Weights of a small transformer language model: 4 heads of 64, 15.3M parameters.
MLP neurons of a small language model. Each row is named by its layer, matrix (up: input weights) and neuron, and shows model dimensions 48-143. Each number is 128 + 32 x the weight over its row's rms, rounded and kept within 0 to 255.
After each neuron's rows, "fires on" lists the tokens most often at its 100 highest values on Wikipedia text that the model never trained on.

L11.up189 [129 123 148  53 132 128 161 138 169 110 163  65 121 157 143  97 158 129  96 125 108 123  99 142 154 155 136 147 171 140  48  98  46 120 100 138 123  78 144 162 107  96 107 115 103 144 129 134  83  71 112 142 138  84 103 142 128  59  32  98 124  92 125 135 177 110 127 169 126  88 189 190 151 107 153 108 119 159 133 102 159 131  70  93 121 123  94 181 178  97 171 138  79 105 161 132]
fires on: " |", " in", " to", " and", " from", " of"

L4.up851 [123 119 160 147  84 205  78  93 116 146 167 173 119 165 176 141 154  31 129  86 119 116 119 110 123 160  76 145 120 139 150 122  99  85 112 128  97 133 127 111 135  63 166 148 130 131 123 124 160 125 120 152 133 194 113 150 159  84  99 117 127 113 142 151 199 184  79 107 108 146 136 109 131 101  96 141 108 100 121 152 134  89 124 145 111  22 113 145 157 133 106  90 134 153 107  88]
fires on: " and", "'s", " with", " /", "ed"

L2.up209 [103 183  99 126 194 163 101 133  26 107  92 133 181 199 160 120 121 149 150 148 142 105  89 169 140 161 116 131 134  80 126 203  93 128 109 149 143 103 123 143 162  89 124  91 115 103 114  82 183 172 116 121 165 157 139  98 145 122   7  86  77 160  76 129  77 186 124 112 140 152 152 152 144 127  78 163 152  95  99 175 145 105 130 166 157 116  96 166  84 162 138 114 121 133 183  74]
fires on: " |"

L2.up671 [ 88 108 209 100 131 132 100 118 168 170 148 160  67 148 127 157 165 111  92 168 121 141 139 103 102 114 114  92 230 121 123  66 140 180 109  48 102 124 126 183 129 142 167 130  71  85  56 100 116 142 157  58 104 168 131 120 116  72 127 142 119 182 127 136  75 105 101 142 122  62 136 132 133 220 188 141 113 136 102 157 183 110 112 134 108 144 107 118 124 101 135  94 107 101 117 145]
fires on: " there", " age", " There", " (aged", " sign"

L3.up508 [133 123 197 124  78 134 119  95 140 123 125 190 150 169 159  94 173 118  86 148 112 170 172 138 150 188 153  93 147 117 150 120 106 108 130 120 113 127 150 161 134  63 107 139 122 191 176 108 127 144 123  92 134 176 121  94 114 145 128 129  54 130 139 189 155 137 135 136  89 133 130 126 105 147  80  91 164 114 129  90 146  90 186 174 150  46 146  84 142  78 157 209 183 122 157  59]
fires on: ",", ".", " and", " with", "ll", " All"

L3.up166 [123 158 102 115 101 107 102 109 103 122  53 125 162 155 153 140  97 125 123 138 128 180 106 211 153 132 131 128 196  95 139 183 103 121 152  89 159  97 140 156 130  97 107 106 154 131 156 130 113 189 106 164 132 178 179 119 136 167   1 128 120 126 135 164  77 127 131 129 137 146 152 165  95  92 120 144 109 154 156 127  71 105 123 142 141 142  76 181 146 176 135 125 128  83  83 144]
fires on: " |", " 0", "40"

L5.up61 [157 210 152 163 107 138 163 141 106 108 125 125 118 147 124 137 153 109  78 111 105 154 106 167 140 130 140 160 113 105  73 166 114  79 179  89  83  76 153 119 120  58 164 110 188 130 152  56 175 142 180 143 111 171 120 162 122 165 116  66 164  98 102  89 161 199  98 118 115 163 194 129 112 103 135 111 105 113  43 102  77  77 155 224 147  54  90 128 103 121 166 117 117 139 115 119]
fires on: " |", " —", " 0", " 0;"

L6.up149 [124 104 143 117  94 128  89 124 169 124 191  93 140 182 111 112 132  97 171  95 148 154 129 114 102 181 113 166 110 156  45 152 133 156 149 144 104 166 164 127 163 124 157 119 155 102  62 160 165 136 142  65 123  97 145  90 129 113 129 130 136 131  74 136  77 176  99 121 115 156 132 116 130 119 105 156 119 133  98 134 140 132 140 121 161 129 103 153  94 169 165 177 130 122  76 150]
fires on: "H", "T", " It", " it", "ot", " \"H"

L5.up614 [149 210 179 131 116 130 148 137 160  74 148 179 146 126 179 106 111 136 126 113  96 129 131 163 177 140 119  93 114  99 118 132  87 122 118 114 115  54 168 130 116 160 111 115 142 135 153 128  69 157 185 132 179 168 187 140  92  49 117  67 124 113 105 138 190 107 127 117 108 152 112 144  99 123 100 137  84  75  83 107 144 140 216 106 118  45 151 144 138 101 120 107  76 127 162 103]
fires on: " |", "'s", " —", "e.", "ed.", " in"

L2.up37 [158 141 100 113 133 107 121  86 120 139 103 139 109 198 127 168  64 105 121 153 126 168 114 140 114 133 138 115 142 110 110 139 104 135 102 181 101  92 195 179 136  83 115 115 155 143 155 141  99 127  84 155 130 123 187 110 148 124 144 132 123 144 111 180  93  99  95 144  76 143 117 114  93 138 104 140 137 125 124 121 128  86 126 138  83 146 163 123 124 164 150 117 189 148 115 133]
fires on: " born", " son", " footballer", " singer", " musician", " brother"

L2.up841 [158 142  95 136 144 125 142 150 147 137 141 164 135 124 148 182 175 115 133 141 144 118 136 143 112 130 112  92 129 102 132  95 103  62 121 139 172 140 168 102 107  91 105  82  78 163  85 195  86  95 123 171 134  93  74 122  93  72  96 191 115 133 187 112 137 126  89 118 146 138  93 163  98 214  88  78 103 117 151 122  87 111  87 150 170  92  77 167 178 176  90 123 150 140 122 164]
fires on: " ===", " res", " pro", " Ass", " ass"

L2.up283 [178 146  76 119 103 144 112 124 108 138 162 146 141  95 130 157 151 201 131  73 136 181 118 108 109 138 126 109 127 189  99  67 129  93 151 156 108  61 126  68 106  83 113 112 116 108  89 124 153 124 112  78 122  86 165 130 111 105 166 149  91 123 120 115 125 118 186 127  87 162 125 140  54 144  90 148 146 194 115 112 154 141 132 136 142 119 104 113 131 141 131  68 162 136 165 140]
fires on: " J", " P", " R", " Sh", " L"

L2.up493 [144 158 144 139 124 145 145  97 105 168 136 136 116 173 122 148 165 185 100 145 120  96 202  90 124 131 116 126 146 161 116 133 144  90 132 142 120 129 109 166  86 104  96 130 119 129  92 136  92 165  90 168 131  92 135 137 133 110 130 114 145 102 116 112 140 128 148 162 122 126 121 204 151 144 100 121  78 132 128 161 116 157  86 166 146 124 116 148 142 196 151 130 101 141 211 121]
fires on: "j", "ij", " J", " j", " al"

L3.up947 [125 152  51 137 125  84  90 185  96  73  95 140 144 119 116 102 133 169 126 157 122 137  98 142 128 180 139  91 156 135  93 174  72 108 108 118 144 126 126 168 133 141 111 120 144 141 155 143 146 129 108 128 123 156  95  97  51 140  62  74 148 151 115 142 101 173 139 140 190 155 154 169 168  45 147 125 110 106  97 174 137 153 113 152 114 116 144 118 129 158 127 120 141 128 145 117]
fires on: " |", "MS", "\n"

L2.up91 [192 159  37 155 134  83 179 127 170 135 142 104 133 148 136 152 133 183 103 168 138 161 127 107 125 111 134 178 110 173  80 145 102 130 130 147 106 184 123 137 122 101 102  71 109 143 179 154  96  89 122 178 104 137 134 162 172 114 112 133 142 104 184 112 108 110  30  78 124 129  91  99  60 131 134 134 163  93 171  62 125 154 115 128 144  77 123 190  51 144 127 159 140 154 144 134]
fires on: " from", " J", " ch", " lif", " stream", " Music"

L4.up758 [109 106 139 157  57 137 121 186 123 132 129 112 141 138 132 161 141 146  51 101 200 132 157 144 183 142  40 126 152 137 193 113 147 160 128 111 118 145  91 191  85  97 141 130 120 181  93 131 187 132 133  65 180 150 181 142 159 145  87  85 176 133 114 150 110 105 119 141 133 156  73 126 158 140 106 131 183  97 170 116 148 145  78  94 123 114 103 122 152 119 173 120 148 148 151 136]
fires on: "k", "ik", "ur", "enc", "ig", "ij"

L3.up737 [127 151 132 133 122 147 114 120  98 111 121 128 139 104 160 170  65 187 110 147 121 176 148 118  97 188 133 118 142 152 144 125 127 128  98 136 129 128 147 110  57 145 102 167  52 167 155 131  95 139  97 137  75 117 110 147 125 116 104  96 155  92  97 167  81 180 107 130 167 123 112 111 151  80 158 177 102 146 112 213 145 199 137 116 108 150 159 130 192 186 147  94 104 133 179 181]
fires on: "j", " but", " However,", " j", " season."

L11.up1017 [155  79 105 117 111 147 116 160 148 144 194 140 113 152 161 114 162 119 165 152 186 114 125 117 120 137 107 168 126 166  73 182 131 146  98 132 142  82 181 115 147  74 108 158 138  88 118  77 139 132 130 146 169  48 113 162 129 144 134 134 137 124 119 101  62 208 103 152 122 125 121 134 127 154  62  91 122 109 148 192  97 116 102 127  83  62 156 170 175 110 140 156 129 143  84 154]
fires on: " it", " was", " |", " an", " It"

L3.up613 [187 145 178  65 126 114  96 139 161 161 174 116 133 164 103 122 136 121  64 145 148 117  83 175 128 111  84 146 164 129  98  77 196 164  96 154 126 164 197 163 128 106 167 113 121  99 131  27 181 132  84  83 129 164  92 141  70 143 172 111 141  92 132 172 101  88 165 174 133  76 186 134 126 151 155 168 176  96 124 205 121 115 148  70 112 134 126  95  84 134 133  96 141 182 129 104]
fires on: " there", " organ", " There", " business", "—"

L2.up613 [189 143 147 112  90 136 112 126 138 158 144 137 177 147 148 165 171 138 106 141  85 104 167 168 177 153 131 133  92 117 108  96 125 152  97  76  79 119 132 124 132  88  91 145  58 173  40 122 153 121 107 143  95 120 156 137 101  87  42  88 166 116 151 106 214 142 150 107 169 149 134 152 140 164 106 116 116 156 135  99 119 134 108  85 103  40  90 113 109 116 101 107 125 145 132 152]
fires on: "-", " in", "″N", "|"

L3.up797 [170 117 136  91  87  36 126 139 177 151 146 211 137 151 120  64 103 173  99  68 112 131 114 130 131  94 164 132 157  99 112  90 151 102 123 111 123 128 130 123 105 160 111 146 117 201 124 109  83 115  59 136 136 176  96 155 132 118 144 163 154 171 108 206 107  86 117 114 105  99 161 129 152 146 115 171 148 132 135 166 117 171 131  92 122 141 145 213  58 130  84 102 157 141 159 149]
fires on: " there", " There", " In", " Up"

L10.up57 [114  50  88  78 174 119 173  86 177 146 129 127 130  77 108 166 113 149 157 157  99 183 125 154 124 161 121  75 160 122 131  97 125 174  85 115 101 102 108  89  96 162 160  88 133 142  90 174 191  89 150 144 154 188  91 143 148 132  93 169 111  87 146 113  98 166 153 124 168 150  80 188 119 121 118 108 114 105 149 111 133 124 164 144  73 102 108 133 114 105  85  57 124 170 136 127]
fires on: " p", "-p", "n", "j", "l", "at"

L10.up506 [101 102 129 117 102 127 131 142 198 172 104 121 153  98  64 107 140 127 148 122  62 149 100 110 212  93 137 131 160 150  48  74  68 110 117  88 124 100 151 146  51 135 132 120 154 113 164 114 130  93 142 125 132 130 110  73 125  74 173  89 122 106 103 134 132  88 149 185 149 152 137 157 141 178 171 165  97 165 172  74 146  80 161 146 154  78 127  78 147 176 140 141 114 142 112 121]
fires on: " of", " at", " in", "|", " to"

L6.up517 [140 140 165 135 111 136 104  98 164 161  80 113 164 113 104  67 113 141 108 138  96 114 162 153 125 102 127 115 134 140  90 136  90 187 142 142 127 109 126  77  67 152  82 145  95 172  86 103 160 126 104  87  67 137  97  78 104 139  91 117 121 118 126 146 191  95 138 133 142 148 145 113 126  73  96 105  85 144 178 136 175 201 148  57 100 115 149 115 104 191 135 124 126 125 112  97]
fires on: "-", "\n", "="

L5.up830 [ 76 126  85  83 149 141 109 169  61 191 150 150 139 144 117 131 111  79 112 122 158 179 135 118 225 142 129  54 148 115 130 129  49 107 124 161 145  92 127 115 132 111 143  86 133 138 145 112 151 194 148 140 119 122 133 150  94 163 101  93 133 139 112 174 162  98 105 125  82 137 113 120 149 133 181 115 114 208 213 176 127 113 163  78 119 122 106 142 117 134 121  86 149 141  65 132]
fires on: " of", " on", " and", " col", "y"

L11.up27 [177 118 136  86 154 114 151 147 155 127  90 111 121 102 127 106 101 171 173  48 135  70 145 132 176 125 114 104 122 105 109 169 116 107  91 124 150 138 144 162 158 141 122 103  97  56 103 139 156  83 145  90 186 163 129 119 139 159 134 140 112 131 184 159 180 128 100  94 108 157 111 100 170 152 165 168  91 110  56  98 126  66 101 143 163 143 107 143 120 105 144 143 123 113 186 179]
fires on: "S", " as", " \"S", " (S", " (C"

L6.up702 [135 126 171 118 104 111 102 127 125 148 131 144 121 120 135 149 136 160 215 144 150 131 106 114 180 159 137 127 158 129 132 145 143 139 128  93 124 131 152  57 147 101 141  94 136  92  93 159 178 176 124 170 121 126 125 128 157  86 126 105  68 120 134 112  78 185 124  85 140 177 117 192 162 130 142  73 127 103 125 123 121 115 196  85 123  87 122 123 175 129 114  91  96 187 107  99]
fires on: "o", "l", "re", "j", "al", "d"

L4.up207 [143 127  99 170 148 129 100 118 108 119 148  93 189 177 119  54 163  85 136 219 115 120 209 144 155 166 132  81 111 138 101 156 111 124 143 139 117 114 129  89 125 133 101 124 113 121 120  62 131 108 135 122  87 146  85  89 111 139 154  85 157 163 138 111 150 107 158 164  86 142 157 155 112 100 178 118 160  33 113 161 145 121 173 105 101 151 109  83  89 152 129  85  88 131 111 102]
fires on: "-"